{
  "num_hidden_layers": 16,
  "hidden_size": 256,
  "num_attention_heads": 2,
  "num_key_value_heads": 2,
  "head_dim": 128,
  "intermediate_size": 1024,
  "vocab_size": 998,
  "hidden_act": "quick_gelu",
  "norm": "layernorm",
  "norm_place": "pre",
  "norm_eps": 1e-06,
  "positions": "rope",
  "rope_theta": 10000.0,
  "rope_fraction": 0.5,
  "qk_norm": false,
  "attn_scale": 0.0884,
  "bias": "none",
  "tie_word_embeddings": false,
  "parallel_block": true,
  "init": "normal",
  "init_std_qkv": 0.0398,
  "init_std_o": 0.0,
  "init_std_up": 0.0398,
  "init_std_down": 0.0,
  "init_mimetic": 0.7,
  "optimizer": "muon_variant",
  "learning_rate": 0.00739,
  "lr_mult_down": 3.0,
  "lr_head": 0.00726,
  "max_grad_norm": 2.0,
  "warmup_steps": 200,
  "schedule": "wsd",
  "decay_fraction": 0.618,
  "decay_shape": "sqrt",
  "final_lr_fraction": 0.0,
  "batch_tokens": 131072,
  "max_seq_len": 256,
  "doc_mask": false,
  "train_tokens": 761400000,
  "max_steps": 5810,
  "dataset": "wikipedia_en"
}
MLP neurons of a small language model. Each row is named by its layer, matrix (up: input weights) and neuron, and shows model dimensions 160-255. Each number is 500 + 25 x the weight over its row's rms, rounded and kept within 0 to 999. Numbers have three digits each.
After each neuron's rows, "fires on" lists the tokens most often at its 100 highest values on Wikipedia text that the model never trained on.

L4.up207:481564514516490523452483553496515507524495496510489492526501487516497486458522483515513460462525460554507459517513496471522520479528485489552538497468505531505518484524509523522517501511508477502434489510517530519472499499506446517554490477506520490547512480520481501507489517466525513513
fires on: "inal", " years", "ime", " cent", "ast", " not"

L7.up479:486521544490486454530529520514458502519453498470462535493499515525486446477487528516448526466507501501504569497485497512560489496505459509531491455510542529511541497476501553464530471504490518459529488491487508522504520497503470487490520523482479521484493508538494496494493549496508503511
fires on: ",", "ang", "ly", "ic", "s", "20"

L2.up761:512497542509483514521502511505468520469486527478471491504512504487469536486514513503474464499466536517463483519496486515489482444499462512527499522508529539481510485527540491504506544539530512533442500533477524528482512455488500502516525503504476492489498479468537540507517469436509472531
fires on: "en", "ing", "ation", "ge", "es", "ept"

L10.up328:495494446505514510470501491499498525521534529507478459500505471526505515473504460484479506494519486509474468482474482468523521483533520469506470476478542521495518480467485469523490479538513481562519477509504519506494520504467468480531427542507465519510500534522447517500508508512459486483
fires on: "ing", "a", "s", "ed", " of", "."

L9.up119:493481482509504468464495537515495507499472503501524509524502515527497502500476465488546480529512484463416523475520502512493499489531518518470507505500506469514514491480515539531521473516528516537482521523542478576486497485483519517501489513566467464506486515490533516459506559490456495495
fires on: " |", ";", "y"

L5.up222:526511539509544506526479505477509512497500495507486562492471505512459540480442450503464482530495477526546500513484498555545496511486508470436527519508450500551441529506451517487468491522475499489503531457484451511519495532530473480529487488478498517519508533494496498511516487504522523474
fires on: "h", "ence", "ific", "ision", "on"

L9.up390:500477483484466516517466502462524491497484515540540467502486443520491501498474492513457515470486527464487501493505487515505493552492474518521496510517487483479500522466498523523460551528567513516506553481510492530502537496489478458532501502484491502458499442535487525494562474520457494513
fires on: "her", "om", "r", "l", " or", "m"

L5.up446:496491518515450501494538519523482515511513505511519525509462491497459482485449490503518486494488536436463525547510507499500509472486489506496494487481512491489515491485536542470508513507512515515483497441535467561495469506512528507562542482487473494483489461483516496466469572510478495515
fires on: "on", "te", "om", "eng", " |", "it"

L2.up343:526500487487531506510507470499472516455513482511470509483529517510520482494503516534488505486500508492521511506493470510515477523524499492470543511535537486488525520501482463485511485499502487532514458449562460487452499474506510519519518513493494534491526465575529527531499483515493548486
fires on: "ce", "or", "al", "er", "ide"

L2.up250:514495466546488452473539516537525494518515470494503541451455506533530511490468517518525490519493490500507522464515479527478506506501508441518490491504529492483518539522515464502509480524512487535469476516509449507465454500492550551516505509523472483498495520476504471444491494499455495493
fires on: "ed", "cess", "y", "il", "ly"

L9.up851:506473498493521442466545554538470531525480513487478525522513485516498507522514479518494442490513491478498498548488506474464449525468482469475514516469522499508560476492512497506488504501486488542507507499542486515497540479513518541469506507540533472488462478499507480472524488495444495519
fires on: "h", "n", "m", "en", "l", "t"

L4.up840:505518489482480475506483498497484493502507457499502477537507476493477516530495510479511529554506535492510461462508503502479468478517477530503488498489503487516513494489487495517504488517455514483531478480486459547560480492501480470504484542521513465508530486519515510533461513506516475509
fires on: " des", "gan", "ince", "ublic", "ical", "ter"

L3.up213:505476504522473479542469507513515472542494474544488475488506491464532495502482481508490462499511481489477479522515458501496527521525479517526496497526474490506499491488524504527505497511529562523477551484539491553507530506494573526528473510519459466495469498494522492511547483506470470484
fires on: "b", "y", "al", "n", "ot", "th"

L2.up1023:511540508486459521508490461504501514477539544524481501481506485525483508473458536536487532513504512489488529522465485487510486497478479469523509468506509461503497484486497482506525538504503532491519473517493494441476502480528493501561469510523510513475546459490494511531549482452516486487
fires on: "es", "e", "er", "ou", "S", "ell"

L2.up944:520511498484530500516500473504519513497517498498498473523468511556479471505497514528430501475517492491495464435494474478492499532490519505477529524491521513495504533483521541485456496459520514518492485483525504475512521555553526510528481529540495517477530530468517523508559493528515448445
fires on: "chool", "am", "e", "ch", "ce"

L5.up687:511484462499475489537469536468532505455472519499473464498515519480463497525507503475492540535505498497519517481501488515537483523486518527503531526464500541431500524514509471481497529468506537543534519482470489484541501478507441532546458485513489503495546511486482487543526537537447517478
fires on: "ost", "ell", "ord", "ct", "ib"

L9.up426:496450507493511544523465526458539507495469525471493530480479485489520489482504506517449526517504513463523500509490494533550486524484511494434497534530493500497495483484454514490495485522456493518488492520491493540504509478499512456500476482475458495507495506507506572498472438508454496531
fires on: "l", "ent", " |", "st", "h", "on"

L3.up814:488534484526440500504477485508502512484551475494520478521451503523501514515435489494472495512549521460525504508475510487513500485514488508537545482464505494476489491534490504507426499520508482472477467523501455491540483538518469506468496537511469514484466501481491512552508540497481494483
fires on: "a", "ed", "en", "es", "ence", "w"

L9.up14:439489518513492496518456476533497545526528498486536512493464525529477507501487514491528469498529517477504485521523523488491524496527467515485519481529506499424510510525500503477512544501524487555523518490510505496541495474514512544515499486487509545487477491534486493512507482494469493517
fires on: "ver", " =", "===", "*", " ret"

L5.up742:508531555507474490473494500502540497539509480451515481488512502462489513494509494504472456522485514558532469519504459521522503509510450525497513521495547526480489463536482505503539523528525481501501507502486507511461500512471471500528519489541473540498491546531500474515530456453504470494
fires on: "s", "ing", "e", "en", "ase", "an"

L4.up774:499487462546538490483465496540514480489493501514495484468537513486480493547478517483455501506493472528512477446536535544498475512472539521534521503491487477510521515507533530480544523471483489524453458496497498493495507488505525482501457472509476519466471536516529532533516497507516508484
fires on: "n", "ther", "or", "o", "are", "ill"

L5.up295:515511494482457449472444511487527507515499515492474501496486530500537497473507482513484494532466465528514468505490518487548468451508496500474532486509498493509539467512494517463519493497517494519523500472512479509517508533511540499554497452506512559551510474481503494480536520496458485496
fires on: "e", "ased", "f", "h", "ow", "ing"

L7.up967:514501486492471475482472501502463503486547523507527489521533473491499475552507490488478503522486552512466485488470478503535498490509515506532447517503513488517519505440507524510508509477539507551491487536486471510531486526481500525525484510474489461473520560493466513481538500523497493454
fires on: "e", "ed", "t", "ind", "g"

L9.up303:526525489520504476471490515520467485509478507481514471498495507492449464493492489486481471508477522489460497464476490519494508520509468493470475516495470534512497526494524466490481532556509508481462490467488489480447484529507554515517495481534483513534470563512483476447493503505554513550
fires on: " |", "s", " to", ":", "c"

L4.up275:492501454490509512516496529493506512502534504509482500455481505482526481541500510490505488491441488535504533512525456500479519530476537494523519469467472518491521484477499532491508535492505527465512505494502508480464508497485462458494530521519498486502478490465520456474487553508467538485
fires on: "ic", "mer", "es", "f", "ly", "l"

L5.up187:537504485525491508532489533436451512473502462513523501508507462494491556470461503489508523486505504450513514582492480539468539450468522533491485502494496507501496498524521527508512514493504479450501511495477499497469516511523467517507484477478517496490474508515510491486514497518488514504
fires on: "e", "ro", "em", "end", "i", "es"

L2.up542:523525520499511452527484519475514532526484508516487477507523507501506537478521510502450524507500489507478493538486495532509530536492502521467489483509487478473511463491461540496519517479509490481490482559506493480543492509499515547538504484540487502504530534533531504478480496511519526469
fires on: "le", "e", "enc", "ed", "ol"

L5.up544:485525474484438460482468479480525521564493503502509530478459507528531495536482503530506458483507534490511499551501532492570525465513476486523523486517479494554529473527463475528530461467490500497510524513450481542518506508533480512499498502548517509471474497498500519509490532533489492504
fires on: "ing", "f", "ame", "ic", "d", "c"

L7.up439:554499487507485472494507483499480508471496483509516469493507485466495535477506547484506470498476546492554523538513485537492484479506499529502525500433508497517511531495482519506499484540509550498459442544491527480467497511496505476516487465530523463506484452518514528490477547492495485544
fires on: "ep", "er", "ur", "ation", "re", "im"

L10.up940:498499469469507491496513464483509515500557506539489522512499473484472508497550490543509521528475497508500510474508540544531513475538546534461442496502516484517509520485468497546505485507531475511529478471436483514507547530491501527524468514580498550508506523509462534407469521507508510490
fires on: "-", "s", ",", "a", "er", "es"

L3.up723:517541492482489535505482456483511500493511511506482516484511518506504509458516539467497498486476519500512507493515474530475466526469507482511504509495523471513531508520474505505481485478519541487475484492500511513480524484522454478542502524500457512504513457476507500465497501491510498490
fires on: "e", "a", "ed", "ation", "es"

L5.up113:525487519475506479519505525464511466506496506519502564505495460489475479513536472532502466469500531450548462479493521550504542488497454498497553509446490503536504495494504519485535505522487520499510501497513502508482514530484513497498529480482481515536480544495523505499504544497469499520
fires on: " by", "ed", "og", "im", "ite"

L5.up706:477505520538531454502502508477526477501501474490487513496549470482509502494501540452495512480531479442499472466496512474489475498561496553525501498533539510521517529511457508528460476513461517472466562487498510496500480503522529476469534507566498522483469509506483474473486522479458485518
fires on: "ost", "ast", "im", "ill", "v", "a"

L5.up683:523459484496491527480525518528533488522487488479519550481503475507499447522444498508490490489512534492527530510460486520431493564494517460510554516519495488487486497492533516489522523535520494455510465458491505492492502482485525508473533490509511510475466500524520524493503506502524520524
fires on: "in", "r", "-", "an", "id", " of"

L4.up165:541507495478527442522498481500442492438502494504490479452520513481480525471482486484519541498488544511515512498474488511477476496510485498490514556453529487492499496455483479505467493541491539499518471517517497498464555491489489497498523523515454524484536507532516546488520521502480538489
fires on: "ical", "ind", "ation", "al", "ul", "er"

L3.up662:447499456494446510494478496491489545494471519506533446543531503510510510511468519477475512521578494510449495540498507506494520492441506540518460476514468485499472536486498496517489464471487501479478530537469519486500510523503451523504523448487532503506505509549496534474528485532511476517
fires on: "iz", "end", "ee", "ason", "e", "ia"

L3.up899:460468510499495541455439452512455477466510466500544477477486514504449512489483532478497508516449502495500457497500543547509480450474494504471487488471499504480543520526517461504498490490520541494466482517519509506483524472490494527508560541480515504529465514464499489460510478405500460534
fires on: "ced", "ation", "en", "ies", "t", "f"

L10.up364:499515488473536486534531526513491498506564497455532506507517477540516486530471487481491536452480486495500497447499527466476537535507500473510438520498481525522478485506551499542556516491542497504486513513547488513491507439505531529524503478473461520555508471499487499451488509516478520513
fires on: "re", "te", "res", "ep", "it"

L2.up718:512496493525492495530464493476514514509514457512473487548534473512534515504526544509469433471548469512503523517469490507493527531476523479537535510449455478457502508496471528554507485503546438507476516500508499482539527553528475500505517514500511490539562528535525505511519499529527465493
fires on: " Ind", "enc", "g", "e", "un"

L5.up190:513543507491508498492452507504481520525463489512513496534508546527546496494500501514496537488469505511484480477525503485466522498545503489476490504483474472489542501485466523570535506497502504555498465455498454488476514485474503515531516494544485514513472491468492514503468567475541499510
fires on: "e", "ill", "us", "ary", "y", "os"

L2.up918:497469485505522490486503493493467538476486495487519521492473512469541512506495449467519499491501475488499505541483454520518482494465539489509519480484511493490517480531559509532512512528515484500548519485501474524504515475519488509457469507514503521559512466494473509477521479521464497549
fires on: "o", "as", "ain", "h", "n", "er"

L10.up437:508544510503511502504531530518478510481448504490522535469473501489513472477475489549459470512506487470500488468480509496525527506504468528491477472420511500509518471510523490527503503514495510471503491473480501536490485531509517493505486519522488517509516487480499490476496493524520527549
fires on: "s", ":", ",", " (", " |", "es"

L2.up147:528472516515533517495506441506468543509507459516523538507480567497524500516475504556443484508458536496505512510502514521460516499478516447474469497487458467464487511450453447504545490533506488480508514514512496512470491447510499507532550501449519492510480504470516466457486474447482481562
fires on: "ial", "e", "um", "ing", "s", "p"

L5.up524:493483516456483508487525528523496465498524501474510515488518523480469494498476482516533552534474494527535486507522474483491510494464521500517494489493484490495502498505477505508480494532501467536480554559517497465472491516548477498513510473477507528504525532470477504532516499525430500502
fires on: "er", "al", "n", "g", "et", "ess"

L2.up27:480483520490525464512492497519485544497500524500540515502496480464503484560434516490482468478479539466505503503500530530463509485472511471491518522510485455479523501488483498483519484479524500465513519537472460533449537538512471525507499493480503452510513522488478488474491466474477499527
fires on: "e", "our", "re", "r", "s", "if"

L5.up200:514468462526491481506472477511485521548503533565472470479479479502514507499481501501505464430453461494498460480512534525499479460511523527547514473466521481516487494520455465489532515528544467492519498519483463500506505466485490487494472536482417528489477516466501509507504466464473500505
fires on: "ed", "h", "s", "e", "ent", "ack"